Weights of a small transformer language model.
Size: 18 layers, width 448, 7 heads of 64 (1 for keys and values), MLP 1792 SiLU, vocabulary 2048, 38.1M parameters.
Architecture: no biases in attention or MLP, tied embeddings, attention and MLP in parallel.
MLP neurons of a small language model. Each row is named by its layer, matrix (up: input weights; down: output weights) and neuron, and shows model dimensions 80-335. Each number is 500 + 40 x the weight over its row's rms, rounded and kept within 0 to 999. Numbers have three digits each.
Before each neuron's rows, "fires on" lists the tokens most often at its 100 highest values on Wikipedia text that the model never trained on.

fires on: "to ", "si", "not ", "can ", "con", "on"
L8.up1662:502529499554572526486530512512520449452554517608544520496500468488490507564511499475469470494463516493516478504462512546524425530508501530442437498541483493458455460479462466405479460427492462569420419478462591485480460542424566530486464501524418475496456551512478440569488480515470448460536494539387559537481598496451499548526455528491469517559469429475556452510496524525493514494565512470543528475477499486513473503495459526561470500577434524493502470514500510508462548514581514536511553465546546434545529552539546459552495489485468470451492506471525473485501471561467548501460468503502476393470461498497485505508533521480544463480517521515474480535522485479426457497548509528474509544455458555537439520459540476445447519467473504457541485478488509466550545561424448
L8.down1662:523498516477486559503492514498473456548479510367489495580468476423529552477531518483502491476503534544546476550506522408495488516461484494528576498440590486544508463512468539500516492502520474486518491462506463504473555568453454494524489485428593469547526481462504541476432546486510479513504439475496505473491402527526404483515542534513511485448540574467523495471452497480539444463541528513506460503542467512422467518488574436508495492481507525501446471634462518561508433542508467434525414511481510533478522431489518479507526558475505555533515494524479431575478497418529536469480515508492525528471494525469506416379476520483464458578443455453537426528521470577500568510456472504562483491503492461514516453477537490506537402565476488493547485461540554425461494465461556

fires on: "ti", "Ac", "al", "in", "is", "am"
L4.up1601:530582440490552551556528470437429474509509466607470493498579584454507502480428492479480461505453506469520504462526490509461504505497505491470505406552486513522569445504530478537503440516469448571420489473517529541471587437477517479491434548444524470531523449503485495477526530508460534487460534466525526563534472484436527570473549475509463510468523563511511522502534481472474430485435453458542462483479515534500484509473527522559435458453460512540468426505519529508437521551507461498494532500527451463509565536513554454543417488547507480511509407532541460467429480517584522539545505463470504536524477507472561490542478498480491543552491547477581557583514503513485494541491485442486511551485411489454484525511579477502503545518460574560553487499540526527491464482500489
L4.down1601:424525490486433582577492525579534497558463513458510529459465461517532519458499524507520476523475521559508460465527501459447480538483464538471462536372461453504442482443458507542433514461510503487527546561479408557529582553491512464458494510506509472556450500475492441517455495557537540514511515494470513446535496495534495489503511504452500527472451512515576469566518493530519501455509451468436571518513503482517499514507484405510488479502524495506485484538491541550470431468539499538479428440529488513493477490496496540580620518476505485525465562520500509548575536476481487522458512437516471515538508487481485494501490481492472464458453466466496435427566464523495498481526448555485479497555498457459483464546493494466426444433544493474514458523511550431498469563510495

fires on: "in ", "In ", "out ", "om ", "of ", "from "
L4.up1031:513499497506545535528488552478541567506476459517545465479454504422535506573562513447539542512469475511513514457486488548517534384451512468496549515510468463510504485466549505543487508514471503477497449525416446562421472494483474479504476611422505505456530524502508506479500477516457504425551501516516489494514480508516456474526506472541492410471475460550513473483535451452566535512484547515563511494425516463501468532467526484519561478474427481563555526456451415532462519541519486487422536496512518436450559523560464576538488597488457497537506396494413493567497507513517448477489531505582505445519466563563457489479536554476443459530514490584502491516456560490467496524538485478485499450485440446496486557516595516453414543474517482446491430544550546495446493555522442
L4.down1031:543487546571471351485504460427460536519429519521529485532416505518482434602488458498555565530491539478461550505510449513516444465506568459483428533460520494487531496453505515498472517516424414472519463363473449517491549503507470483466491471468448432531548576522506457474541468516496523498495463511557500480472559529457468535490544514508464446540569536529494496507521528457549495513537455554487571498488509502481534457495474531488517512453469417516509538489445508433482549496538515499487505473513488418497569511522457471443463523457530540525463551450474473496567474552465465480533551535546484506514531581586583481491518505519448500472529464478554492539505548529470436486477539488536473461534507496471503410429569506548469520512470509522535513475574533534449445501504504

fires on: "t", " ", "am", "er", "att", "e"
L8.up995:452523444570464508520517488430445451515553442490495511471534463489494462549531580528503467444527492475388545521457487494522431479540495493446565453450469537485591477529484463542449468523511545524429504533566460453495539517535536489486555564493565421552473508506518558463514456490550522504557515516461505427492568554476456472465557425501560545457528522455569545408490500562537554566540489519566568526451566520520442499468572551582453517527543526467575520537503512478526549523540431474514480518456566507499540500523464517492509556496530392459543501541550485457503529522494502544446552498460468515554548482482557457452457481506483479446512581545478479486447526573471514463496498451517468522476456548532477476444473530424513524457441524415517551553555461516532436487507493
L8.down995:518548487502545475514543594482496525458482502487511462400536488426553467447543435499564541467505538565490559541553537506511519514562510524502477494510583537497427488424452499463505519486454473517517469407515514532451540486543484450493426465502485534455556546523492522448501529465468461414496515583607466513464474496472506464478483452522474514570589550542414465538477413542473443522521543477469397533507460506546542473599418466491491502529483517548479491511549480536487506428509504592506443563517466494499472441478461512514513415518506460523531485477469483523469498500467543503500530521541518508468506448477531552490506509498475492424488399449540464513520427530515515516537509530470460531515511474489462473521535507530455499538495477511551520533500575501398481488588507

fires on: "\"", "at ", "I ", "e ", "ou "
L4.up1330:559516490595511488506519489470479468478494531497498480475503509479471548565515447407574463573503528434470521582416503548572542474476527481472556471551501515482496415435527492525464548546529520510487550499475516526454508576465455538484489579483541470481488508495477542520467525497435470514486519451570541528488542541516492469517546492532532451477516526534528536481448461507450479477541520489498479433454483512523396497486570513459513558446464551457500430487529361596499592545465499543447518476497521526482592417511494521522520574500519451481452469547466472524438529389547490453520556508464536457484444537495564519557506545484514461551475485536442539477457610481476441504539456520467494482429493519470415478454571482486512571542520521480490511476506441459490554473474488
L4.down1330:535497565494473488502509498490494504476553469528447455537433423522466465580561459441557505592419596450491474569448556452444559506491510511469502486463429517423512537456417512474541522477454465447512462403499487469437503530466534495499506515408382494545550524453456493532490514409494590432532539521524496541558511544532477518543536508498502499573593534518447470462490581530449478535528534454533479482482465504468521509519538537504500544530501489496530488455506428465488496521484495525468481465487569541515572511570470474440548480463457507561554471486485437513465575569531553443482484556459516449505529463501506533531593544533486465570527448572414486505487478508521505511566483522496434531535430529427403479486444522546495516480483420494539543506491543490485568471540431

fires on: "n", "r", "rel", "d", "N"
L11.up1786:449520467478475478468505491540450594493480502498552558486538493547529514583508555489447413555507463600532523512439597465533491479490553504523487490547547489455451481449550512492520494501480537503532499532459532599507442539520557476460526542559395583574520475531547502537508518529496477472471493528546480516464508447441509546454478492503536406533437430575562534474466504449510515546533545456418501503497515494520486538487533425470498521546546424492475396484501493572443464492536454605489517535504473550457523480474527513524499497441516525546497403601533435573432495500498515511470532514515535515500467470457519526521496476520445465491464458502482542491537499445484402452496486480539476489479457500565463479535471492505500562520586463563526558546479470465538462578562454
L11.down1786:523537525524579490512512552477557498485446515442497562571422478580475482479467482480534587439491499507501522524491480490479445487563488472551459524446485466516497542544531510454508446524526530551438516519524528455501503471505472472516540528502514493541468471461532515489498411532457430506471488523507483568554534482560478475432537470528509436527453578403514492462515542464516486463532398460505540506492540406515507572503473519573517456507477480509475540527511531466506493495411499445474488488422518488505537504562493629476469533506520557485464473466535476473577480489470418545521447463514437422503483518481503532505475489513489524454500508479418500493456523537534522492465531478430510497496540449468537544543544569417546440460537543522469547529498509543474546479500517

fires on: ") ", "s ", "ts "
L4.up1626:540506467526464561543523563468539530534474467557533515532537535516497530511491482459482474563451465541546466506416478534466431523479490583533417455489488478559526421582517505538473566481554534446524514516485539479488427512518510435436522542473534511529531453447554508501448488531547519463501483427433541551450469517492613482479572528502448516492533466494472517436467453492486449479418545459477484477436530451529509551540488468516419533568548492488447555511517532474447490536455534479499590524541503509530534565416447467468458534512478490507558460516497612564470545446513506549417488494431456477498549463455519539533543467506527407500495489504526566506490585480477547460528469510518530561485481521498447524432523523488469591529555451482497464531420450444510488496534525
L4.down1626:523495451508469537480517481487456510457499501544467567473563494406486526551498537515456497568543505509558441466526535501558524544460570504472469490482519525545561515519545503523480414531524484442579468495546470507459500529435523489513478486492546552464531536503485541472552457506577565461450441500494388585457451435470498476558567507508551495516565498491523507573447477518553523496457484452602607527456554587471493421533527529463532460514491474468472461472435513503491485487499450487539485520482527534433435547512500480521534436582477425545547401513537464477492551488488451520460446484519451466508518529449501538441521517570432458467513468492521549468555476557521545520439546520466485502408516508500454507464496484482554553508512432496473508462471547556510504538492523

fires on: "of ", "S", "b", "ag", "it"
L11.up910:482529501513480525440472443489471491487493563524466503481503489473490446499448529524546488523468528513524544521498498504562441449459545519576532478534455469525444521436545556517519468512489520431415470508482590451494426493582518501558472443546544415490552496500542490406603539509513478507497522498498478592490418515496496453473537404551576559504534474530557481491508509571487533501487461464534526535411495470534464523511467530463496533450472478431490498434493516566514498514461509561545529471437548528494515520497474441504424513512536486574547549447566443419469556544496507457519459495529581429454474468586450493585446540540528513451559417468483519496457518497535517529404467474510492509486525564450486529472528420502478576532495482448474453532563516484451494489513540
L11.down910:556465525504524469524578501536534543491477433539526452568477468535493508487495492470537514496522513480424487433488506441479541557437561541462539525469437514540565550571520553551515476544492561444520546500491496517509517448504526515565502517491452477565517513447468503485475507539461528541482430497473498460498550511483482543533500558453480469517487497484416518472504500528460498490503461519451453516604512493485458515430459413568577450486497559477506518549508503492460450489502501431472554434527520525475530492549441568517469536541543482463453470459516507527460497483488400471529545448507511567503558525418490503505450505516496512472494585475453477377432559504478512509487492452502526465457483469540502538502524523548526410496460465593514542517525503488467485468455419

fires on: "C", "from ", "all ", ": ", "of ", "ross "
L4.up1615:506473481451546501523470530501506591546495566526539454452493527406510499515596525452508523475470544431522473502422535495559545502478442449517511523533505490488536524469512486560441523469544550463504405533435483501463574519435451530478504467488520512471533445421531526528562475472518496461476528509491495443461511567495540499492548454453456512491541443447470534476578442474531482524584497460466561515479470554493521474458547547482521476541477472513491496446437432494423513483568474555543539450540559480475558502502497489516453539532506561509460548482534497543461498501497476466502531555601492456469497502495485559524507474576473420511506540449503475483454465502558525592496530494458483540470547509464548449499474518463476539493600509463496468548506529522481503489413532
L4.down1615:505509465575467545503464434522510526489511514508488464510549580538536491498493532430517466546451422557445562468493484468499459470536522557513501525450520547477462447542516457446475572487481478467500505497488530507563456513592503509542501564489458520554517540492493510517538527481521462464519508559468530504526451524464465487513483452508537582501472539468524505503539505501459607519508535528517482509510523505558507489548543511525466534554474504525497505487440512478585562514412451430488532510611465470537504504475490486502466456451453498488483546499512503490541523479529474481420554421480481496548401452542478501482475548490492509555567511529485410574478531444577414458446504499484532419532422518476451469514519505460426539541477487406561463485546569445478527515575378

fires on: "om", "of ", "an", "uc", "on", "in "
L4.up1619:504488491467524496442509446526563448554498544557552460459450512498469515468544488474479536496441487541490557559560520512575491523479453523516564552525458492493474548470497426525436487460473487439489487475429537548471460483448526538484527511519440539518488498472558517540512523508499514473456435458506541526493574500441450441457509496562561428547471522522530440431423502526416524538551552430473450519523489555511496444551554462492560545460526455517465432452489506553456562489511517533484526559475496563436589444488457445487443467551518467542516465435478493489536535440532455536497543484512530415534534491582491448585500515407519478517463471479454554531512531526541502501522571498520544429466558523514552528482434478450478540507502470492524462517531521535539548526503541
L4.down1619:574519485538486514437497491514448538516530519512494440533571456499432550509558590402489542558503514580540481513508470537538511511495510477461502561440520448475565485453508519394440489522515521541472497511519501425539487474464456484548379480472486499550498512513514456452421558413526508435487534492560536533476475460523457483518568507559511516394518432584489520584484522571454439534472560501459477495480511534565472477492507526552488534515591528485506495527467496563487489528500548524515431517462557472547490429559616569496436478521495466549542506554415529475473500521447478510550521550464486563486455525480540532497481495547440530451488548522503492477530539409481484534460483540487455485463523467527491495492424522537443499490474550497386502490584495492446495458478527

fires on: "\"", "I ", "y", "5", "3"
L11.up943:450521475495491545523498448465500479519478530467517508523538518454550428572524514553504493431437536441499513585416584471503476512530535524550477488473576543473560497490512464467570578505547424480508522485544459462451499554490525432462524530542471477582481530479522460505523496425463476512532558472517495477481463423520494520481550499559495472455415507525499462498480440514493477488514577451493463441474478534531423496476554484531504491483488484478415544471472473552539495504467514565519472535437422546543420426490493580429486476507516490526533499521483474576475519500449541463500533480431557419564492407408547500490418456537442497519510463486488520543497567498515458536493452467479502535459543500477413549500512483467487439538535416473481545560504482537592483496518524
L11.down943:452532479546438439508545540443537499451486513562522543516520473463511507547544483478450498494519550511436479532498493495482477463546473440485470570480460509475517501438512495564492547393488476517458570429462487455533476515448523571499501506501456512539451517504511481498464504477493466448531494470459545483483522532422491527484427471499539486618488505472500495546441501506552451508440516554465476516516441546491500541566533541514521506496502521579548535408490482649515492470528486450560594474539492539516486535476438501500549542461562522476505546434486422429460534472556545481409497528535536488505557446506529481485539405481520551509502435533461482513492462544500465451489453441505505603481498546499533503463467516553539505422524497457513504468466543514551529493443570

fires on: "h", "si", "end", "sec", "loc", "b"
L11.up1068:542459436584469516491440517468452494461541514557571561470470502517432437509450511534514524493500517520472500522486473553545488462431534520604524504540398532502485444489554516533489511539481512457498514521527487442513504451498610462501518412501449517549469506510483480469501566484548526580510431506490580523444537485471512547544505447465488456548519522476540467541398479438452495533478518473568478463541571427498528519562550534500579582517471509472524446524553464537576493486536546533474477458533511476526464470560496478489525493528505495587496540492548453513532544479571502461465472466530518485445450552546502501464530475562507499546435396496543629511593498511565452534435469473496542469497461551473523452517475489496458518525497522490532541493432453530541528513532585
L11.down1068:558504482568550507444545495493512532523434590457470540472583505500527494451516478524464493449493440521533495478543471514437492513520475543501476526487591439525524496532486488528576473515528547541514530517407457549482547590486495539473464527514549491565499477483453510527528495393499454397558532448540488430513565456462481469582528519507542500522479541603443512513561385553507537486503559500458506523498500508529470431457492458449473523461421473529515536474422492431427493509543471437558506467429479512489469476474500547445460572543492518437571471501515526513494519488474491537489510535478431491539591410480533565455523488510512513455443519537463480494529527479413447503494519508522503481549487560513472515439516502508559507559439470464429511490576544470539408489527458

fires on: "air", "• ", "r", "rol", "ris", "an"
L4.up1142:583520511544464519533498472486522509473434435540535541496482572500499465457483447529483546544561579450557559519489478564481437464466522524563455457539470445459496461506537519480535469486493537537401554510538555511415520542541483430445483427528433469476490529480557479509574476525479491445531489424504487517473595515552463443488514463453517433499456452482432512508523502497454484488448506501548522435498481488533485502511474463450492456559508485414518438457465491540477532503488481543500499483537507540497498429525432525576471561486537543539542570488517476479472476544583512416489548477483539510474535510542447467530412489475552563524569566519520543496538588448548447510451445459487466485473497577498508536558445538469507535446482510519482576462466436465493512523516457
L4.down1142:404467477469500516445512458530541476553442521573531512501535495474446535500551481524545494473459478559514463454503540545444460487527519460427464519464487485488601574494481467503511533483540521476495569521483500447529539456501433536488471475494462425451504557541472492434480494488578470536459549479509529503485553453474509455490528429555567507536548482392500538543551467484476537460426510422555498497459477473529541509536492542556499530468472437469489515474553470567496555490512468590522534568503549495451471522500495494592552515460454525559518512475508503509545473506513459463507506478434510500564560509508544574488574452521523505502543480422520462509499469476552508413486504478540428515543544473509590440570446523495528430506449539469561533570542544522508534521507526

fires on: "n", "s", "N", "p", "k", "f"
L11.up1332:488517509521497478494537477552522520483517464500450478511505550515487546591569507541521478488511451469534474514513526513561475577505455579505449513502527578508476566427472592495430545517467476547443445520407580541561431495490515485484496487553410557491561508459504445479433465491560466523536501565518453577432445471536550517432459531490464520539492468507507512435479471473566410585506588495473436439521477508550491526533579455486512523490439398447468416570521506545469507484507571520474481518496526494520494488477533468543536542509474520516503470535571496523518553509529443464463505543525565493535531487536572569440442558494430522449437465488467591435504508448487463494520523481529513494487509463489452418486534523517470567463507529513456489490472519519527443516504491
L11.down1332:598457467514507653507498528488498465531572532469515486553540513523468468489471489486545549504515506533508450480596455541451553520515527548594534539462509461498515473550566444483486515510476498484519478654502500536515478464524497471521530442535455423510452458483472535531503499544447560495419554578466556465573503523465489427497532430543460439517509504486428457582496520478517473466512483479481474519437534481386526489473446587512503531431480540497450518556515600454495476554496455470506518427524542475444501520548552466444454508510439503430559457457455504508516476487467453431522480472502456507505418531467445512518496411513493503470475491504542475522487550470560506462528514496467546483540537588498478480502506560514485466486473495465416505501494548450442513515518553

fires on: "st", "F", "th", "f", "n"
L11.up1120:503555510487454480534533461506507529451532477473463500456496563511469496550520493478570520461497478494524487516455476517548436480524548533476481517443491521460507483474445506564524523495477552510554545525508625485547448425532554515526468487503527569473435552515477548461398517525542496562490502471478494558485412529530475512452464560460488537568535441461515519493425481472582455550474475492520490568479473569554525533504556476467534525503572455479488453492480454520500513483478523512497491514573532503443563479539500503506497533576426603508426432575517487446458537439501502483444413567479514488464497487496483515449506622520452458455473454557540524498455504507530483453541534484518443454500487496483437519462519486436526529538545487500499532465435494514524537466512527
L11.down1120:531462420524546557495582459440505525512563488494529465567548469461489477517523512554501494545440490550471505455458490491511507445532609552544488496534503509506519430523508522548502477511515469478524472522491482477465501484521489533453539567522499457555477512441534491518567524553429465538519471544548536492521488534503495469478453463532451531543536455452444456472451503507516519516475472512496487496465524426449510474467486537545510470416500536505492493496514549510499454550495489583472570483520524493572553520519559465561505479522457629555536463479495462521475449506443478491465509449470442454516426380476429448503463495554495496530398537532489512498528502485525495579551543446591441510510556544461421472462483503482510504492456532474440545571510515494531580496521527

fires on: "e", "-", "first ", "e ", "–", "orig"
L4.up1512:523515401543542526477466454480432492453468495562478561496525464518492434480477522464527475517524477481476530511441460391567492523491465474514514402530517489438479504490475471495458556579478491471550471493464529560501462493483501516467435489464438447564486492505538519532438498482539524523491449544522457532478513492526564491456482433497467457539493485520462567479490460516505523465474506481506452529528515481504484507444516523522553509526493487549563486537546501495507487573510444474474504549512571575504469508493437526547485566476591453486452472469476445505445460455517564494489503472508554496490538454455449484547457448469549474480440575549536564471466466508504541530527517515497448412490504506474539576501542490456507551489508551494490534530475518480435456554458521
L4.down1512:438528511494440467617505499426525498493492502476509594432518527448447510505534541520515504519495430533449461472447510416493533541586538514495556464563560478492545504487565512507600554557529577477483493447504445484506535582537497455461511499543540492422412491453532559514456439512563515473530514475497451496575491543460540489552451497495433483449469486525534424622586512507502505530486492535500474500480525461495464464520474573507519419515535525528537510534473589469442474457485474535531509529477522544471489486436494543515437554517490449582471457497566476536473505587510511544495497499462484482510513483484491472437535481491515508516482470477496502490522531478488513501469509428594492469417493518456511473490430510548405503540502400555545507487502434470449557531562529

fires on: "Con", "con", "ov", " "
L4.up1417:452496493523472490515535500503524510460433525527477561520573521523459548502491527593517469527457488432510525514453539517496444553453480506459486542493428515491482544454489569458538468477489469463518507555412548537556505582435573546560433584543558509591516543519531485508468532554523540551545522432470542457515451423477456425519494533530523480571477503549553469473480455493539500521519575460532531451506477430480512493519534472533492491533452443551492453497497496511489584511481525530537537611535590469438459465484450505460512472519496491476537501508500466462526548557484473539513436449524514434526509549521468533527441476459474462547516517483474480475451457497489435441587485460511478527463500424549514495515463562544474491525560594504581472485449486460542500544571508
L4.down1417:492504472483514478526463507607493459493518464508514498536495546511533495494493469497513525462491491456513478512497487450496537541478477432589543607435508565507505518475450514441531561509511525448494499473525507483476523498560491492538415508481469546549478502510480527531499497413510530524531489451536443525498499474556534584487602551479521461428486459483474545512479484461503486450573445577436454444420483481533496546552454452529521489504535573514408555508545518523504501513478515455425439509477472506541480473498492550543471518496433510473538502498412498451497518505594563484453558598471461503569491459387517500488516550552512533506422446460525426555441513456461551502459507502501528487512536521463481517491521510509496508442474493530414618501497531436528507499428498

fires on: "| ", ": ", "of ", "in ", "e", "= "
L4.up727:529527524485477507502441517401571482482476515524491449508478546527458517550555536432494497561512442342539557530481537491444485498502549503534495474552543533415468479475488475553529533501551542460497476513446452522561489527506518473479527542507489488471482534479492437534532501509498454483432457503500439514517464532529562488459582533544492509443502526478455461548517501430463485513521502505533463454448489531546519468456577499447524507442470579482501526451522458463535616556451535435496527543533503507541474464544512477470420517450549554500472475505554513563425473504506521525498517511497531473516533520553531552433500533514410467584431473436466540483492517481553550484558466493501466520498523478420541505466476506517451514467573617489522504524498532474522498508563458
L4.down727:490551478527462470473476521489493537492478456484416481484521537568448533544483566430523547486527510510508498512535454462495521502534552468532540489502528465525508464514457519530502559442552457449497514440469495508528550565600465401498450512491515478502436579528514505479507481504541542545523586494511524500511498558535498506476545482485527507515486482475506503528490447471473537518495464476472575491483549498490477489493463469515466500494482557477448510534444480491468494553451488443467509524484527579473567532513537544499485487497416486515481454500506478530461421545427552556516457450554491504557437477523529519459456438493487491508598486475500493532522562476460467452524430427537492477439486502426475516443541525468498482508559500484496465476519524483514481549468524

fires on: "es ", "s ", "ased ", "ts ", "its ", "it"
L4.up616:507491443500478544566503549488560516525486486492555501561440448474407443459441469499522495426492515539520477495456504549486471449521475547537403518517396470591535504518510548546506554425522557523468518505422511428533478450499467495608513515579572487502462479434539540443487524484546515493524519460452482427398471531518485445465523475594434509460494454519469469540460461460461440560501522410474529435500497516504486478464518522458540531454524535532454550611537533548443478544500525456500455497527466449469490510482498415494500467502524453533526533549537512567443511501511535440506501490469508499465500451494545564461466541482533515523505497464557534489525516425442417506442485472502490568450519537541582482544491475514497525466520543498457489519481517455514487489447555
L4.down616:497515477581481469492449460552556529578499529430423524518445533499497449527479488559490508511496495451503557530586474529458494504504486539582503506463498464532495498394576454529422489510538451480539459524519492558529497529466434523533495511491548448484403542498454542465503530437527512488462523451486475557510526497419498447464513514522542509541504516500517535460501527516507527481424471477509556520431487521525484459502510475493497461485463422460446460450477412467469515461495421556469543450481457444461614478544528495440476510520509444548438494472485516536462520517446533574501559552494459477471495582512521501461574511485453485444423529476443536577471516516547474433528503476478509519552453481482508551432505494449459492543522495481506585429526544520427487509481446

fires on: "offic", "di", "ement", "ents", "play", "e "
L4.up742:557467540449556527568512516459454468561496486495538607540443441491501500435467485548580508516533453510556541428446570494499477447511531520458445547531550513495487486455418477527483536488489519551504444512472471505529477479470555485439498530456484516491499497528501510478456524547524441473561514559479488503507545460521447434549447511481479488461487486531547499501531483498479450470518417387452484465496539504499508478431443549490453412527491492439543512563533468559464515514487511442416497522520439558526457576498472594483465497548506465465506442477447442549557566552534501482472492598453484539472447514488537544445466518521437532498501542514477443495484474433531500514481473475571423523532505529508567464511529435502417535544447428485499486497527490569540430513501591
L4.down742:481503532493449511504532457514567520460437471464524423449476546474483562462488525463458488492469456590479511500450480433485480541472575431495554418470513517471512526601482553492536498514526521474490526560483508545482494543524417467539512512462494518454508472447581504414490460481473504500437445487486527485490537553583541488456494521460522570516504485556501547536572572518474562520528488496476463462474473534489547484420501359568525447571488556505503439426537576427514510498483489501546451477506437503469551463465474469481492471455483595445500537512480529443504455580527497521546492488476523476569577450498488457571561518474597444500554572539456453445458474562523472511518589487480498530456507503497494520537454520490544512482552487545479458484494478424529500446555443

fires on: "on", "of ", "a", "ar", "por", "b"
L11.up1631:551455513459540476469466517562429521439448537587489550475497506512455483516542465511550487498501426555508565554496543554508494490553488486540509419536498449536453525413493475564522444470447416452507506485472500530445445511532516492497538520466466456507514462470523469535566470479555544476457477512494479487542496540465513471445531425522503527496558494493486477528547524533449512474492448457513516484519476485478490483445493486505554497529543517542498511402544418539472420539466502535411642576486464482487489455449432439558399603539504454535533475543532479476522507527512564504492530483511583498498528470486480523534478519509550504536543432500488502524536509499542508431555533476565490437499499479458430452508437467425453559523465540479581452528464494432490507451488518
L11.down1631:518462484477479580435532530504499527552498518499621495514484456467526484508523531510444474436491491512476492561591498519485407550498493488556562506551543446480571467531460549433504523603530455508553494526486439460496550493459464426429430475525505461526459452531490488505383510489401463505537510571539516511465503522559491508504428514486554538456423517505524515492446457490482481503480562499539458432520505518458486520532495486480483593503491427411589510476480543502553495501517549478472473507447519512489560524535547549480547485514482535475521519431515484489422437515510547509499468421509504537508458510492461509466542473531471457516516522461516479470448481525445456470454509511576505502538525580465602516543556483500475478498537505492451416501442553440521531497470477

fires on: "es", "ash", "T", "ub"
L4.up1037:535529496505557488518461548440560497508469530516446504518547516399492489515555475518532503412533498475506571439481504524461469531436537592575451494521530441494471478525563511500520522433529570562485537486515559511506504535511467530525413522515518484428519469485455459475460487568514482481530447428462468477475552506479487557471458481487499457504516523519543405486496529458537539556559437459536406438454442476459471517502471529504447460444485471466447486587583501539450519582488570436461544528558519524452449463508492531533434507543542527506467490485516511473512471492488517468565499533462445533476541500450547485523531513514564515501471471473498468542449572540494560507502536494545518447507517406429500563451537535477486535486539521492473476497488540475493470490462500
L4.down1037:507438527524507466495544488452548445497545552437562453533535519518460524475455442525518521438522500477488526505542474432572513479562543476519506579509418489486522534476478456530502481523554500445492536500430521475521457491495532477482479516486525478513506518478527545520521481438510486565537530600487556463445406505533520421400427457555528523425472471556530512513510507475532474500535487501486451512493470541552508465526483512479506488555462557538423490519561453454531479522498445544439555436478572477513512523533497582550444489454508430565549477544490482496455485451565529484531526520506538494515499470503519501513500510494479578544470505488484517495492462450530518456541500482578478512536531568510521516530472467449519476540470548535436486562470545510494486493519486

fires on: "ar", "of ", "Se", "an", "4", "et"
L4.up455:558547467500555518516475449527509518479498476579478550548520447503455482530569479526564465503465505554500537505503495490545484525493553487492526478479501491490532442525543552507477530598532513430461454557434470578533476442548556395454493492515482436469551568470431482406544556475490399491510511520456468508478530551538554480453441471480559465481459453557437455443437441407475497566486468528474525469489489458505503472447573576475539471551525513451494499423464519504578507518491496547409575506530513509459568502502480497586469456564502435480448489508476521492568546459513562487443537420501509492507526536557463524527469504431514473501555483532528543550465586514485474492475532488525477488450539469493474542521458531504460461489537544505515502538512603445489427511474437
L4.down455:476510489498512549423499498540511525509525505480467491464513502580499511528580554454531404413478532547480509468480465504553526488526449500511479506508447488487535571474436458527518516452531472428525590498508544467440531504461456483519468513570489475488499556579537522483502552462525526433565501510509454538462504516501468547517444515483435529497485490507482462545521486529414509508493574490535456524445515446455431522516496550465531539518507530462488427539527440467534544497532463535458411474509548492477519472431541523451504540465407605554498551454454513520541529524530517521510562509489470524500459489547522495464484504477448474568489536469444520510526498453446431490481490529533498511519564545490567399576413478524474545520449521440484532520458493485499490475602478

fires on: "-", "at", "our ", "ter", "ine ", "e "
L4.up876:555523516530475515570545469579472517487483498513589480423486502427517482526476506458483492550528496478539501522479499516574538488509544499525539402532511449436444449485554455512463544515490423520565426462448496489508463465537451569455531588526567495528472475533498517544528463562478447459557484543501470543449574494556542482514441478487411477547510515475523520482472560540501442460517460469480392535470495482541437457481487526481494476543505464546534467477538506449455549490425545524561530451501591536507487413565483532473470538455464455536415458523478549440548527453477537491530568494560525508457511499463530616508525520549489478441459453582478533466468520482499464531609462561495468449460498529453504556500532446478496555484482543452535497607540539434489466531526542
L4.down876:554443491491520466471473452456511547496567549472467500633445408498531471502552519465451421596515578424557545493514497497470521451516532496509534549511433469423497486503503481528506504495499503475479532441521467531589494539485563472483485486465439566486517468478470500577494518480474516464412496490567433464520514574451438477560528470498519483505496501475455492506493503465550512474462540497517528449555489523520507406448597541407472470508575454445499430492503464530530479510411451532501549493468545462564576541518484397547507445425576492505566555505552561500475437445487447495493528544485570441494488526576544503495535495523487547573482426509443464454554529470444503476549527536498411493532518521422544534462515532525538504472480503537605502472461508484469568513506474

fires on: "re", "'", "in", "ti", "contr"
L11.up217:522515517417535536489394443495397599482490481491546466498487503463464431472517468492565447424516529463494499488485539461499450490513532447454508477473523460492479468512498470514519477524459424510369470555553492541432547503496520479558495476459463553560518465558418473477519501506529534525445481573467502530465461474614516482529494483486525501461455522532560526499559494510537449538515441440464548504546473573545439480430524504520476488487435462545496468452486457572480508535447402499418483496531459481475534440472530481497461482461528466453473460546548509533453522458516535527504478528458502478533490524514544522556448476437502526568569538466480507569452466540555575466507526527476509536463496530493489482482499528494434528386510488535541521522530520598514478469544428
L11.down217:491568485532534541484542531479462458574444479472451462475518437491447484516510507468526558512541519511428501518521485480516487435512485489498516488553490450479453447486444492598469542508472508521541501539476506482583527489476567469422480493528479469472476552543523564582477512508442521541513452529476459435441446578567538557504521473520511506476509547566518470564519557521427448510472501567467485439531478486560419498461538518475527570479583459518421502538471458512537527501543511586550529522528470453535492493515429534461414518576488411556485558474465509585532534475465496546505528498498507413487489553536511521522522475447521518562465470547514478485500552504468507630508502492506514446477511460435494492509501455454463466443478474427513493463436561461513522501468604